config.toml
num_hidden_layers = 12
hidden_size = 320
num_attention_heads = 10
num_key_value_heads = 10
head_dim = 32
intermediate_size = 1280
vocab_size = 9078
hidden_act = "swiglu"
norm = "rmsnorm"
norm_place = "out"
norm_eps = 1e-06
positions = "rope"
rope_theta = 10000.0
rope_fraction = 1.0
qk_norm = true
attn_scale = 0.177
bias = "none"
tie_word_embeddings = false
parallel_block = false
init = "trunc"
init_std_qkv = 0.0312
init_std_o = 0.00638
init_std_up = 0.0312
init_std_down = 0.00638
optimizer = "adam_variant"
learning_rate = 0.00137
beta1 = 0.9
beta2 = 0.95
weight_decay = 0.14
lr_head = 0.00936
warmup_steps = 372
schedule = "wsd"
decay_fraction = 0.604
decay_shape = "pow"
final_lr_fraction = 0.05
batch_tokens = 65536
max_seq_len = 1024
doc_mask = true
train_tokens = 409600000
max_steps = 6250
dataset = "wikipedia_en"
MLP neurons of a small language model. Each row is named by its layer, matrix (gate and up: input weights) and neuron, and shows model dimensions 0-159. Each number is 500 + 50 x the weight over its row's rms, rounded and kept within 0 to 999. Numbers have three digits each. A neuron's up and down rows have the sign that makes its largest values positive.
A block is one neuron, or neurons of one layer that tend to fire together. After each block is what it responds to, as a language model described it from the Wikipedia text at the highest values.

L4.gate1028:493597479430565507556499531516525425414464473443504425541435505450505565572481604556474577521575444525432435489506503455437473415452434437453520493502540608533425499485493473536473529519482438444572547442442566519560549494426538532451448486543482540595581434472564448395471512486474567503468454549506483451541500524484425478479498459485494497556554506504542534516501588612499545508479451496548547443506485620558451432527608481481519418479584497473513496477510442455514536573493383
L4.up1028:574470569466407555482419582425470549532488516527531519478449480531485489476522524584656494505526518455491473466514526525435545455498486635408443557561426603482414471468448440467453564546544503451445573480480560464413488482444553577452511569456485446486528521414596458426594454364465558543529474490601507449600514424509549355507475485475451584515538468486448486534449450502529530530455457495495535462556481542564381454508493452543511449521496437463500524565445466486503529533532518
Description: The second half of a four-digit year split into tokens, right after 19 or 20, in history and chronology sentences, as in 19|68, 20|12, 19|44.

L3.gate0:555515469415438556490467484435523569474454539450559426545468520551586494517519561532467502463534558612475415518457573512501463457561465528446599501552426494358529553490526559531458504561590460458513480560586565482479495512640518567497443511548563547450474452443508540543489464491482554602543522529542532422546579525411509567472535531469458522569498470490498479496546525509396501522539507454544521499512521510531461486502478516553535535477529502611473607534557427501478491494528424
L3.up0:447537531471456466434499582551486519426535566592501511550500546579517401537529521565562517486521517446431474472443486447523588448377507477500472543461562439495529442500540519426520545445508389555518560519415441492522432486448499452520566509399526510594672512485514574497444522426438558441458550507473505488508484499569489450464449454545447572433485523582519572578461531524438528521523614465519482469510528513526445535559554538549440475396546474586477551515517605457489424543482547
L3.gate62:469492520462472386502568491504430526533527400447505447458496569502538432582498480488462498554569521487460441509463503561460457435593496553474522503505516557513527611457569515561428528535404516492438536497564476494520439449570483467477559488418520463421500521485561413428443447543432460605494465468417443505487495463439459473533515485469449493623492498469515477499503474408515521500411456490598526541536524477509503512441600467638480459400556459476582530630587476482503554413551413
L3.up62:499609520455504455481547503605535635474475497377503482559481460470433520507466457511477525478516462597596485488595569484495529574553414548459538581514612520533446547501530524491485491571524671548519438500462490541487505522537524594473558501467478473543566502461546430461497554567527488550510485461432493462494492492514512530492493442597424519572503463385589544450486502480453595472498466493529474443479501409567513492555546479455545362444468463484513417569532531446408530494573490
L3.gate107:520487489561570502515414537462535484517472500524420504588473547470434545487497559509470506477594467447566465546462553509409506479482572470447504494565558525452453461385527537541447470561497575491528493505467515426501460454512458550560489549409582470520495513474422459541500521520421581482467465458550474606427426511532531441456474561504476610470513595501510540487530521464493517513470475482572492477546446613533477522492500426431576550498542495490473477406556479498390474473550471
L3.up107:509481475555535515517557478438527506516566353514439636434460556499441527508640482453477496492462517429567486536420574470552482521489425471520573583520507503499536462505605370529533485554405511532542529514460511539548490470518541550602505479462541479456491412414489547384473440471569484436572590538444536540471580443499483441528436541554412408555575551572547473380515496475532496454545458487459482541535435451539590474561460451510512498432563510511577502508593487480461482453461517
L3.gate329:503438558433544522409493570471534609472575424473508516448436507475487437445531581608535525445414466525519488530493510471358565524524481541528582482547510407409565536487481392521501530499503463507500459575574494478563484523477441495482491518557436539428429418430467420428490486449433502438475522535467536447529523469492489475425563534524464610543554574497551507581487542461530518564532449499560551514494432465511480416494557522503555529513621422477488551507519478422538530470573562
L3.up329:489514572469515558504511594484484555552528515441520526547493426502535501450614476448483488374529507452589540490484439525485469498610399576523450496536501478549602563411611489560460510538475569526546525430518533498483491513452526470522564521499569507557516582472460532500426610459565528468512553453502471523485460580497509489568488572484458460501532573557566496413524436557405572527568493469495451482454509509494436428624424495435615459543564469507443499465437475464483485481472497
L3.gate369:462567466545528530413484553539516552529451473498450456531495530448575555507497444578466561465488465525527445478479504568447451511572488567597443553513533521426465493477494520473539517573548514441525546438606505476498504608564475501567530452508568487527512599487466511540494459429510535531524395512516396503478480515464588490485549495533470382469421445464625490496444582553454529474509496610564519535454607514531499473459532422570550540369549503484573525392598496536537483590482487
L3.up369:414522525440537498447520521546492437462473487538618423555511453408456594537541513549515484455460466428505478515520530635445459526598447504477533502543475423473477474481447494445452507578482459582599552485542402515452501456510459455540512508499501491532565545481519474450444480517474530543468464422417504427425430509499546463452513601491487565515519433413530389586437467509526526519520435471544487402593549565483494475537552476468518409495456519447472530477515491431455457558582531
L3.gate471:611515465453524473421502485578466537448477491536411488476580489469495508413494474598483531570513399460457500513487560498460479446554445406503532525536547570554380476488447511555440497481558499551553548443563543523516554495467515578577503452485642474488419600517457466520499534452479480509444482443556479538500482575491566425400522522446515559469425437404501537536476408451622544538482434407526496517478504538510435510532500462515528500508496473470430486563506552472525517458519470
L3.up471:552525471507508472419462565552506589490482456563476434470565469433421555513552539467468577471478499513542491508484512491490527499497496370435508464543382544581454493559451534510385495507424491572495511432481502532482496508510446540575571488555568478488417486505440454469432549497545475486453526393515503540468462498480521396474528565468491537446531458468518618454500471470544547488435464462528457533451577582447450536500532513519471478555633433462474521585484438502436498534479503
L3.gate680:517484395453484551387452464444509582432496490443485419516505495531522557397569463564489497429543468552424496460381492437545455482496565565594485463507489567438497578513500525515528422490575509501431431464526443556597525518435478554514536494430485443487474455513492520561470420557557524466519537504499518547558495480517494511525654508568476421511435546467505487465492448346526477498481655458484479441415428541587446512507601480470485402427519459481536467452554462565480544492505503
L3.up680:575560513451517576573586440500544542419503499523500419529533467498500492498532561512487498434449511535445500460508469553449497468463445590503441514434573483511480485426442579540493498491563494486458384472530537545548449509538522545466569432512493456597480497488452515612509450539496477505494487494492505471481535544420515472536460493558415409536455504571596485471509558477500468510486457534463425526504470555587484491454464428503548511524587423451450619606410536440551474483477423
L3.gate686:540520539551472552529530516415483504457549510511514441540565504525533543428462565468494560495594492453439374425532527539459499464574525512583582565658542556510479506547503504536472469492515464496469532526508444588401491571555477495551447465537489413483546535415458518575425521542422567516460502448488484468419535535538538480536546548458481473500512528483532586576530480490458510602391422465640535446550444457495440499555501460461494540560565498521503403544555485378477482485584424
L3.up686:555477473509560582478487507506514486357412493575503497457518490560546524558478577460499535609525474552467411530530540543477542491599476497522538541475458533485508599502558502522494458519542566416475436543462572518505509513438508472467435546378467539435470469509426487524471596444560439532447490431508514472435527591482391508494483425553481482507543572498436528579516521507502460443491554444542480456560465374550450528545516579520458589524506422441544468545464497568438577527559534
L3.gate718:520422431501467518526504487473420578438551493486410465572433507590447393462578541515520544496505470479535517535519551501419496550506459522537538506569546573479510544617565536517497469498492469455496555424551575546533495424486483509496558529549432527478509524535492469478419501458461528469436496506527431547517492549470446403421603523636432496476523460508488467520523615443509515463487486511512504499525444540528548531521500472529448510562532527493478552526523465514444529502457521
L3.up718:530474464537500514531425494459510512528528562512401473566421465521411486473558512589506487526522443574557564455524518412463441578479499610487510570498471529501536484612588449499514489459454415503478586517510482433539500407519470476420488540520424558447587432548487506489368493472514505423480490502572479497495495613478471420489535448619460543504565504533463511592514559364432530529456549498575513422539458503550500619546544460515484520499425402511509502469555448558535460459495475
L3.gate737:641449577441477523450363466466562534478466450408493433510531449549456463456496554518529504493627431577441479497508506450502429372519509593483440588489476527539483518604505545458552586515529472505528492464548535444519332538512568498447479517510544577399401496561433565455528528426504536490508529504491431554538355571529456458510547500500449516451533515539515486424560577455521573521412475443547449477575413532484558434531576531532594479602548509491496559488522524537471472585475496
L3.up737:506494502502527528468477445491532500421524504456447474454478571532383588533511660481560508452465559472410490510477565493477482540543448473459486517561505449460484493497488444504547508495496396350459531511450581469489463621477516430524516579499533544602495516531570467477402495501482507466452495510537518449539437457495464447495555507511489521538511542512565496515542523545484542470508575491567497469490427533402407566487484453512465574436534421479533516529407490492603491522463418
L3.gate739:530511445385525532484522536522535607471457544430376437466482479517478508479493503639505474487569456525578511500545516507485468455612462545508580503554489526526536533517535496552495473521467523468501607563519414536564516468562578588432465481487508543510536403533486519480479446488472550535461468423485462445545455468469466486456503547490480535517501411598464494530493571510559524565530469450543590474496503608466522475518599464455559506551582542420560522516478553538488541477422371
L3.up739:435545463424456619459513520413499469444484445472449421497502380466563532444523476525484557406519520507482486551567525472516437513503477541497512509560399544467470447502441526488459590487525424444363525546534456493433461519480526494503460559480511547489489413467481532387481485421493566478495469513547609413467561419530548584424494455621530558444540524584474482482474501528518519490465482463479518468504424482460460505524558534471519505492644439506549551463562513523463514528513495
L3.gate755:496582520509574524419475509467413556436571455421482541439507523513495556503542444469499426555439408510535426491497536492418485481395443483498485536576432470541493514550568482515500390510481516552518521511467481510563433583439448487511423531442504523452498496369500491483513534497502508451547495599446608527440469511496479529477567471442469556543490638507557516520533447482518504569509470578517460367491456474515456587517564534562471475485529519528442405485514486575602460527523579
L3.up755:604531473536568454445487595541496483556432406547491524508531468480431534446589515472472451567517528447549492511554428469463526404577531482403540554528531526532496452482510482518457543436534507517481514465571501523596519440543526479500520613503478377500460498491468487409585505560540646491387497413499470366491539545545575420516419564503394553477504501647573477450471512473496538552537568455501480497556514445471442480456573437515626504548544562482528479510459396547439472480565521
L3.gate831:497472509499471534481507521508522571426479590476497512580418520559478451474613496376512474457498559429553485482508463564495468447452419545506476480503433466469495446514543460496484560533540490502562564468491540639430452551571432500497555453447588529457554414519481500450518456514478548539452535527575457481448527505533515413424567499466469464525528552443572453471533556518567550469495481463506456466514430520493495488472479420533419420486570541499509560566509475514447435479564573
L3.up831:565446396484492599482464527438505499552434539560509441527435469432480519452398475499495605460408491495439482514414495408538585480493470550526529516541413411425429451497507498486492566444510480418533524486502442519458501504461543502426441515494512517540467519528479582479500492464459531494567497467487519530527498547609493497447553536515437545458542476480489465484542475505451549390558467476455514422505503544539479461520537503520518502592555599544533506506529477455432460613506630
L3.gate890:618542549548474378569469492497535617466409500495524476555489444512505481623528493492506527437493427484495506479451504547503487518565507571531521472562486567529488532513473485534503486535620555534504502490524543542452460520557438536570442538513543461463410462407524488497534486477474551400481456504510447394521525553430396464450457521533483596579523468571449533464500480469527539575457542488548586469466409565435521471448529463510450530587580478531479510555486438502513506541482436
L3.up890:546507457483444438444540532549460562440529544545422471526537453533432521453514551458479505509526499453575543396462586587448445463494513527547485518448525578457438531521509533471505522495478522608432410457481565552517518435489510544590507494539587500504529557466498447597508527469471609551513558410498516475470489535527491405449490459474490451501514416569530538504431420565463609439538590469476503464500474520537471421599493542500566519479510590511565510425470498519481576521464394
L3.gate937:562566582530546528596449457511512484436496544474517403466515532499472444367468506488550486549554522518549508523524493554435534492613495494483522476593445503519437575533452416500530452528511475587515559489489541468453488520475564538523437447554459530534451449403497553460480415557441556462440510484441398465550442524514465511584491481461539617551502536466517512526453526485596563552432560469612460415493522563541497470495574449433476508639562510520500534467473515509477439508538504
L3.up937:579464459550462478498510505577479524420489502434543412531499593434419471337530404527624582456576503547539431438501481489493442540588484487456498527449541560461458529377490517475450555510411590497493489449515494463528488459433462602527530501570463486470508527351569500425455360497525520521509541506489473461450492454524479464510509565483557483610492454507502501485358425516486511493473408425527474568576547585522491573461582419505539554452475544524474684525571485514499528521488523
L3.gate1110:563516502484532499501478592495583420444481547437417424530532433563585537389500519550451511568570470495437543488495583540570540405518526402448463523569508573595492465509493505572546506514525485487460559471459424539427464476415512590462477483391488515513408570461478496430517539527459488487444504446463474467587538476468505520403603492444446481507474464462588481527502482529437450420599437471488476557503509535469425554551518506399529404543428483568509476518548441535531533499476410
L3.up1110:506501526580438564499464471512472565545511488477506476531505503484446466592567490534557498498538485577389444541493525562526529528525448523452646552520453503440515470525404478413518587498577538526454510445530520488426487522524437515442459452571494549525499443499478503454626531405574513531489500575337438529504487538549557383468439468508526581473554480507539401534530560438572574472352580449527481534527526549490517524426514458530527486600564505472475508484466508507496519538518565
Description: Final two digits of a four-digit year after its century piece (19, 20, 18) in dates, such as 19|85, 20|16, 18|88.

L3.gate4:445568442501434501550430437600445532483510480521503441507434610419443432487519574454540504394517435567502442537473522452437445507494461584560514443598506508438492500383474439557465446506540590578555498614549518449532466524482437463502487541520508454489543480430465449576520571481458503510557506460411379471527504512453538508523506494509465490459485563515462423588490468491487467487527513509508517521478460446550466456534429459501505507499643522498516471417373507506482328516460534
L3.up4:468496509525495526507482517571390451507508513585565403450405480483452468492499530496513481562472539595398452484542536517380454469530464469469460508474363401512444494513388491477523494507543490419365498458533488478597509539571490513478521481461465539529474489571476547446425580420520544578484519520523372497542469509551519545539533464455544433492498511526422536547475561556502566449560479529556521476569575492542357498505557510514471493534550504460511549538475512502471477517468564
L3.gate256:482549463402433499497496492393421544462567488468529488555490475471570421454487462553486435529449427426503465473424549418523503496430468538499516523619587531481543470446568427514483505569543497482537572564504614513499477459451582501498482506456568525506571470577560451571489529484395504496461489562494560537485446547439426577461552446382511410563464463460444473465501511514517506503535548595471569485601530431472459539488514388468523497480439615530499496415433576446523489497439486
L3.up256:445509460518510518414534465549546485521486517565460435488568473536462550499475437481473538570397553554498462488530417514533499515559456400434475417545444494571513461464452516462490467498474475488501436528466453545521539463587475533511487476446463589537489523401568439454382463504532530497497502459454493552515435487518441475502479598515540463493530505571457479498570420445546527455426540500491572519441537524587479465570613516458426474470532431385541479551445512525565534513426543
L3.gate259:528504412546547553479459432560482505584546478568545553549546533543516455452439560549454452546478464479460422519532530466460424527491433478566546600613550519642526474428523490503459439507506511435556472525520533608449437552432527565492398476517539573519431504406541512527529594567567570544399616497516438610524527610497547435462575478521556556537499480518474465436529495403510448558537541472498525476529510539455501541483535525459582418495473466436465514435524499502540461471503305
L3.up259:487560433518471476498563515473430533578538537533498522536482545460450430498474532597433471549611540478395432497563455512510531554527409542506494562565509534581516515484340549519498515410542467358565527493490531543554545387448476518533438497444423451536495487468508416599522578476515522532434452458523542406481548471538529499477477530440531496526526426481564516436459521624426482507591522475511496496471580466535446520407506457506482515499569488506461540511511445602470456418479502
L3.gate467:431568449391449510464541444440504501557511472533494415539399530590552447486459607545471507447504563501498476551510511494478436475459452449595533522508465519458563513493387474472417548506514473430481408503543545556536469453496434488484485488444609501498461486472488477533552549492464539525469496549479490460549455510507559392500518514419521516389511529479529443457523480542514431516445501451514511521496480487396505483523482548467521489517568564558537464560569384509473533532504440
L3.up467:460600514377436532472579387532456386456545478473474485615422445502440393455436510525479526502517491540497524559517419445470428412526368518515564562522522567598549498496427569453537543507507515469424493457534511501462447525443510485575439423512496452455466532419503458548552525523537516595418442600495492514496452528547527466518486387482536554453527494465497463493466540578473494558468532398492523495488467447531498509517501512403519516486509472470508527522598484518513505466600418
L3.gate579:400479505573452501444584543591478520557484517512438424550572594461501456429447578501495499520541482465446476521493462483471522438489450446459583432486566555526495580390372426505362506468492512405404432617553534436486412467468536542519488521452486538533466405445486463474580587470459506438460460556479406594526529483502542490422480516479588581524502496494455421511477462524506497540525502482513499547459525528433483501492443525490513514515556463540440502583498504512418539437509449
L3.up579:421495480467532450543486502448453557519538501492451522493412454452505498616495532572458532524490508429550463431520525536531489500610454574485398482464472520466469469420549512485446499548425498523424454517543525588566529473513495543522461531492644487499459486450551516481457524461480500496514554500485506487515510561481487531496370515478530433576510628486501553537528467514501488448497549528467515461505458475412480460455540498504576614581543420417422512580388515519488475374637487
L3.gate710:411550489481444570529425489513447558492552525609513546564434483426441399552509544491423533486585454483446436559559491426499472531548435529547598494597510513531454595500383481535462424500527608485513486588544607467557481477467515602540489597498583496568448547409570467570470634462478527589454494554578414528546497510469561498375456540450540529487487498494506474563501470589503472448588543387565531402503516489472481454380446489401531445450541489504501458568454495564533503494492476
L3.up710:556459426553473477441464457482479482567466505579541487441586442423508470538534454475569542568459493534468519493482498465483532437483534402453524500454424459486489458510475553482484536416391470401519475451575395544552401410493535501480484522390484415489475466498570492450500498456534551439487453494593381595420449527547525485520543554527613483504486422536502532471478529464509548478570511457505518465607565540562433408474540472454489493496527602493537515501529559572472512505545550
L3.gate744:473539524577560440506456475520469483581496459448493504581515554450397489514478580576479536549555483488447468512524528410524539517572430489553586517548648431538527511402475489531500392529514478495507578500530567507464600456571400512545542550552464448518451492518452485615455479468549531531424599472511455569516396670529435440507519494449435492416524521566479514571432471406494477514575543478558533435597513564526518475475600565477517545571497515484402413458454508478490462513571558
L3.up744:572551546474494457566555504519538477520499528573545370450495515577600458526519423544475510402465522412482514539587506490533540424600436426465535547499517603557401511505463541492487531660498471496469523532526503517444492527452454483473480438465538545505415495441495469591498515543480478503507412499489453543372551506520528526512546522431607445503545490584395490500470488532463551453416434489576513524509667380463455504559486421550522519474499448525501420555571476468484528542551446
L3.gate906:511608482444621578511534537506423469462494446502441512470526550540421504520519446473449514572437463517471553505467440461449487508472516419534537474565481490560557476512432476555452511499467523467559487518526541566463581570413595534483439482479385525510480433477465618516493623536547438475398472516451464547404432492506437451443571501540550538507541513483514516498489492460511481530620412448593540501604494576628558491476504526481543417515548522547504484518470467466485464489517573
L3.up906:465649519496512524512464565502412464465541501490572483525474481468518531494524475425423527478528537467452572499539495531502577366468498445547543475556467481586512401501423571484495529519512556434489441487571593513513519577496551530591448498460520520484473496405475511450549560551499457470459430439512477576469516485524481451507511459543525602398528437567461450523573427527488472609588421445619507478497505530523526553478417534493536472539593489548490506488429505433432477517489514
L3.gate912:445517516504472489586550525485510489410479499514496420507501460529536457361510503452493467515504481499536479506502539426442431514508383639412525481579536524470426539420541462500524427555410547429559519502528518562489515526464519483446462498557503541598419525461478522495565568542481541494388531506447480499551388494477564572411447499473508512508532513566543447538512595489574481532486585507504438431523486545465469506456540450503489532520487451566508543439546565520418427448497574
L3.up912:501536469568536441510533482465457489420508456513512449563442507550505501412512522470453498487563475427442433516513576448446516532519417501486556507596494551486487475428449545525568449515425481490603500548452498585497480413457535440499435503425453519554470457475522471521488545539436470482379531568487522581541481553548523546467565545418503485573487403577555481490501527532485535560472574458585535562573526471557506501514565501576393558535458438470482529449499500556568468439455551
L3.gate916:433435488534505493489523518521488532512453490480467519445516491507548421490522542549509551602502427571447518443440514494544457543565416560591471490590503451552507535443514429532489435506439488627609540532526594544557569509453438483621469436534563551556552431487532527536429547486508527474442530503516474542512430519479491548524594469435598499428509448477563517504476471464566494501510596504589511503497417554453407485506584440428520481532564309480479468534483523490434443580414468
L3.up916:462488552524531389436472407572500437562530447463526509499480525418577559523465491508481608534464486448513487473510547594595492523544450567486446485538543474572457403449477481549480552523495504452542469502516489557507453518473457420504492509472553527482454328460547452438486421442529591462453542483631490505585494532493528507483551490434570414535471455640472526516549497539446581464478567511585561496496428549513426568528529552496505558513468441504487451457415558375567466569461503
L3.gate954:525445484479443458516471506544519483538522501541435495494448494427455450522455494515441427554586400466448415513494537470427459544570432605548555395579454462425419534452524419488479482509498531581549523635543530464458460469491464450452465493517551459533561607455533552507533500427503558486468513447461398402599459536490564489520517464478551491542561543573526579556481423489448515521578506487584583415495530457535500454457493536477512519474490449497486455506432521528479488500505519
L3.up954:506438481521413531495542536474527556420540518477544484525531510499446479469503583500485480442567532465441487465521494490454491559536426410504617580507581540546478531427381515490500531520508540482608447536524546391532550549462543496556496498524538536603514512492484482556427552466529577511504516517485506505523486544525580523493454550513515473512526450550503524462566522582503538563481558447471520467544445529503449476466470491483451459477512471442483544488351488496489295585455484
L3.gate975:513520421540479487356489470547461470508536519474454480571428428527460520452545458537485538420406414509459393523530467499491507438516455443502485527536488510472409583356451447510466442490524536480511416413566497477509516503530450527503495483483567561525429483489516490474489562498504532416462496517425536561488516542486632549421575429554531539486498484510541504600540451429521512525496513520495498499433468410501479549509493442465554433517514462494433467458449359486505462465458579
L3.up975:428604407465426604311524492479564500538576559475607510536540499561411510441533525470502459485579452458401476503468462483565443495403453511518502482455552474579476542517501470445441480486549507509465459395516560431505584563496397524464492563503578526499511514462407510518517552495451544499409523580574506577550482520532498570521440485548490511483551560448519520455528525547453556477550544464543493419498496514482495551534491445498418488505465471472493578471468463590460473529484527
L3.gate1070:500468465531524596495507433578462532561527500558413472562460430543477464489579492541402568447557478558481494539533455422535474541552478502528590570482538538529484550482479397585463487548496586479498493495460516547493555582487457510518442478608464528592426388479446466576459541472472476584459499483504466417467496535452468542456514495489537415480530483547429519511586437537480543515495463450520558447500636443537452478496495469491521435615597481452555499518499537508407484505396518
L3.up1070:480548531472412591435519580551426619427522445543564535467427505498443484466514460486495534416450505572479506498548491478492473480546463405505567648477509479519425547490419526513476425568522519533522484524422508407567511498517416582445502543635506510545517393490496461496506514501508534541551475508508514458494550501495448494537471462346432515488480459498546579551519465607509557529543515452481578394510506552569478455521522489401463449535567509544528481526464430383531517521493472
L3.gate1163:570572446450525541437560393556476485544516547526470504569435507468534449495496611453502458472567460447507512550529488486434511440510434498526627525520483452490444522530462533577571469508536493544527469540463495539626454569461445454529505517413422489482517499518529463525469495560525508479483460555559427520508424574455477554489559517563498441399545476487553368555418482487444369418519441464598463485415600445545473441474547532436546443476581486486506508482501465536539514374542459
L3.up1163:510508514490546541459471497378480459625451512515509461394545471507516531523491559573592447512509518472514498560511537432466475453526410612543508482489466493448482538501457455499467506533565511548609449456414441510464464499583571503520501521509470538426543363449480372498514554502465384540474473555518510482501435472468558541427539477500475564493450507492426511492487458556503393594437458593538517436488474492475486447486344459481476602407571499501471465511544554470476531531398508
L3.gate1186:413506530547466544434524421552511475559563629537531495486443512546512379479525473426560454505413412505510480508461541491524547524513402509462474547535483463518469481431377412527440540524602489467575512491518650525560496499490522505531499575433444555531440432501484577551554502512452519473446473491520447504501490559459539594480534564431512504540480467515428524537484457503507471571512502539505560434565540594557568387432394391406467464548534500472522508529454483506436438554497522
L3.up1186:363475463522492508465493481501565482514507581533509470494526514498570485487429522463567451455473421513546501515500584493474484538536464533434492419550445479527537481456464365530499508576394567379514585499533529496473571477467551434439461534442451482552500546480534481506471512443528485504515505489409493526456471545438586512527533472437529456526380409472454561477451449526508496464530529540477447519586489491513461456499439463491530461614585528413463502567443478405496528605447526
L3.gate1203:464511441515456556449470573542503544586521444486537468506530553457513518566562562650456487448498508535500401527531513575493501560570456498497569432550467536540488545491444484523376518476478467499474487450490633577520569442574495525431555449533421539558483443487458450503389534437465551490479587536484417547461499523525462479448537501518485328539505559495508459470487412445491505478501585582556501533437537515422460460491453522475512411500534521471491522497491454507466544532489436
L3.up1203:480469438651507589519509515557487465471556508580430516465435490456491501513562434535550510549538493480471455539513515509549595512471446529463520564621500586586446513507475522486586448487493436407481448493478546458417514429521488497609449543451459502371481450435516473461455631462484494483478569436468540535549562521577569565497537444430525493429596563502449509518456439567483491464596505476527461422521494397544398504515497483539448475604492534536544489374536478579532371488463543
Description: The main finite verb right after a sentence's subject (name or pronoun), often in plot summaries or biographies, e.g. gives, takes, gave.

L5.gate709:519544527444600528462488469457492463446532478567477516545424516497416420486505558572495488625494451490454480511541503479509427542511428559465523578562470523494468475450453431414457374547484550452429535480453525488484497469445508429593431551507465420482444545448557517506507558487505493556514489485391429460433467480505533448470503534521532556457482482530517472540481441445530513499617458439534434400556488437583433393472527479586570521488606529496498445518493557499533482463560517
L5.up709:581478481455439455584459560441500560512479501556472533537362483384448517507487495562521528536462459486503476488510434520521463498533483534427502590475496538540424506479467434489481507470459538474498524542554540449533634529538423457565481561493462453485530515541446431481549522416502489473476406513508535456475476564501551465498490548599439536459493459612522524541522540529482428426469587548464485505600517508545398477499504533465404499484516575501437526475449491474528537546600490
L5.gate788:510475486394556602439502465540458501490528474538515469518429526435485518519545473458503428545345365608472510463584399535465475518495474447598526535480522505438427523360508497517558569483443508552477604444438557515487396492446460519536449574572471428467488470461449435518570515496520610495464511561551463454505554507463514485483625433530510540462517478464599534541504503474558509578502455485580518513436495410477496551342560532522534534475493518521498488412561470534469496576501547
L5.up788:551600512437512545501475510463462456439435503552467399467446474525455534506439499524508451534473397448447524504462498498470536470434429462522512473511423480487531528449477455474494559543579496542472462461461441527421537620415521498524439499499476557503542494502473574549527518497493521486499434486600524386528404486459322545508449516405515533536561630534451565488552496517470470520440449487521517443535518463498576464491552424514570545534560472483493505498410384468518516462555525
L5.gate868:614452457567428569482499450559456474448534489501488461543401464487528463455519568625530547567441401507530440459576504537531491482525517462458528503522455605531405469511532504499482506550487442467490547543494465558574473497565432600491556503449445591435488515503485524359479522496474524473501474531505424535462483487514489466421531545443522396395475392487530580564555582445576583460549486520594559420507505516557440514528585511481603455464512493557575486384503474560483489508468529
L5.up868:484497529473588539545466477677470574430635517579463551494423534576434530465473455504520605556424499522555506518515490589457506555525466500572490573522440565519486397499426571407460551440514572519438469560463554531487410508398612446548497477447438491457472538432500467588515469434482582534493478474427523538446492456486410544458500504474470593515503483526499469607589531453621547496586547493500559465528452493542404509534534585454451482621511386540450556438416547454481471477568536
L5.gate1081:462471470412561632534487481555425495351538428488497490579469464487460440522589483579542535424487498513563527494558501515460463474487468571456473507494483535446560527517470400431524408491460494478468497473470488497537414552461517517528423449545530477437545469554550422448532577463505531432493497538566455486481493444512479485483566557428616566507444455561454542536479493486578579591491575415547578393481472580544434507592576522485474453454482463480574483521505482477505562552628441
L5.up1081:569486512492526459490503529481498583543416500483505599462408479498466504543548484525472547534480538466443525493540539502470513509439529547558488487456391534521489523491490508487458587568512458514562548528554447431417507415565506528562431496527459470442451486419486472553549452475475502430467509411503546454425414500575526496512488516456439496588538481552549539521528443433501484468451597509501470486550455521536454436449584523502510444492486454613455424453447486616496545432501425
Description: The last two digits of four-digit years in dated events, such as 18|86, 19|72, or 20|12, often after a month and day; weaker on stray words and punctuation.

L4.gate1112:459532435496490454467483478470451449438589542518457502517399482453443435457509505524402495480503396498535494541525515427474470451506441537523577504538603443504419569446435496482518519441510545531556517514503603472472580583462526439473472508648532500495508510461499477562487599515538519576465491541411489455439500485489504540447517456468423477470506491581492488529465491497524441491523538452533412347426463498556532541519417527441538550478581476452486525486422480456534386472420446
L4.up1112:418516462441539610514544466459471551470559472575477541487513519458433541499487540505496504519463472456479477481526478408406389472467450559441547485538532472537461502514472451569475458478536506609565470644412591528509546590415501547489464535626500547525443457478467520528587569480441463492445558498488487549511513476450496519470407465412505548481538496489460408594448492431552483532503490442516505450452569511478548537521483502486466496468527520479451514442425447531503465439378498
Description: Finite main verb, or its ending such as -ed, -s, -izes, right after a person subject in narrative or biography: asked, claimed, says, tells.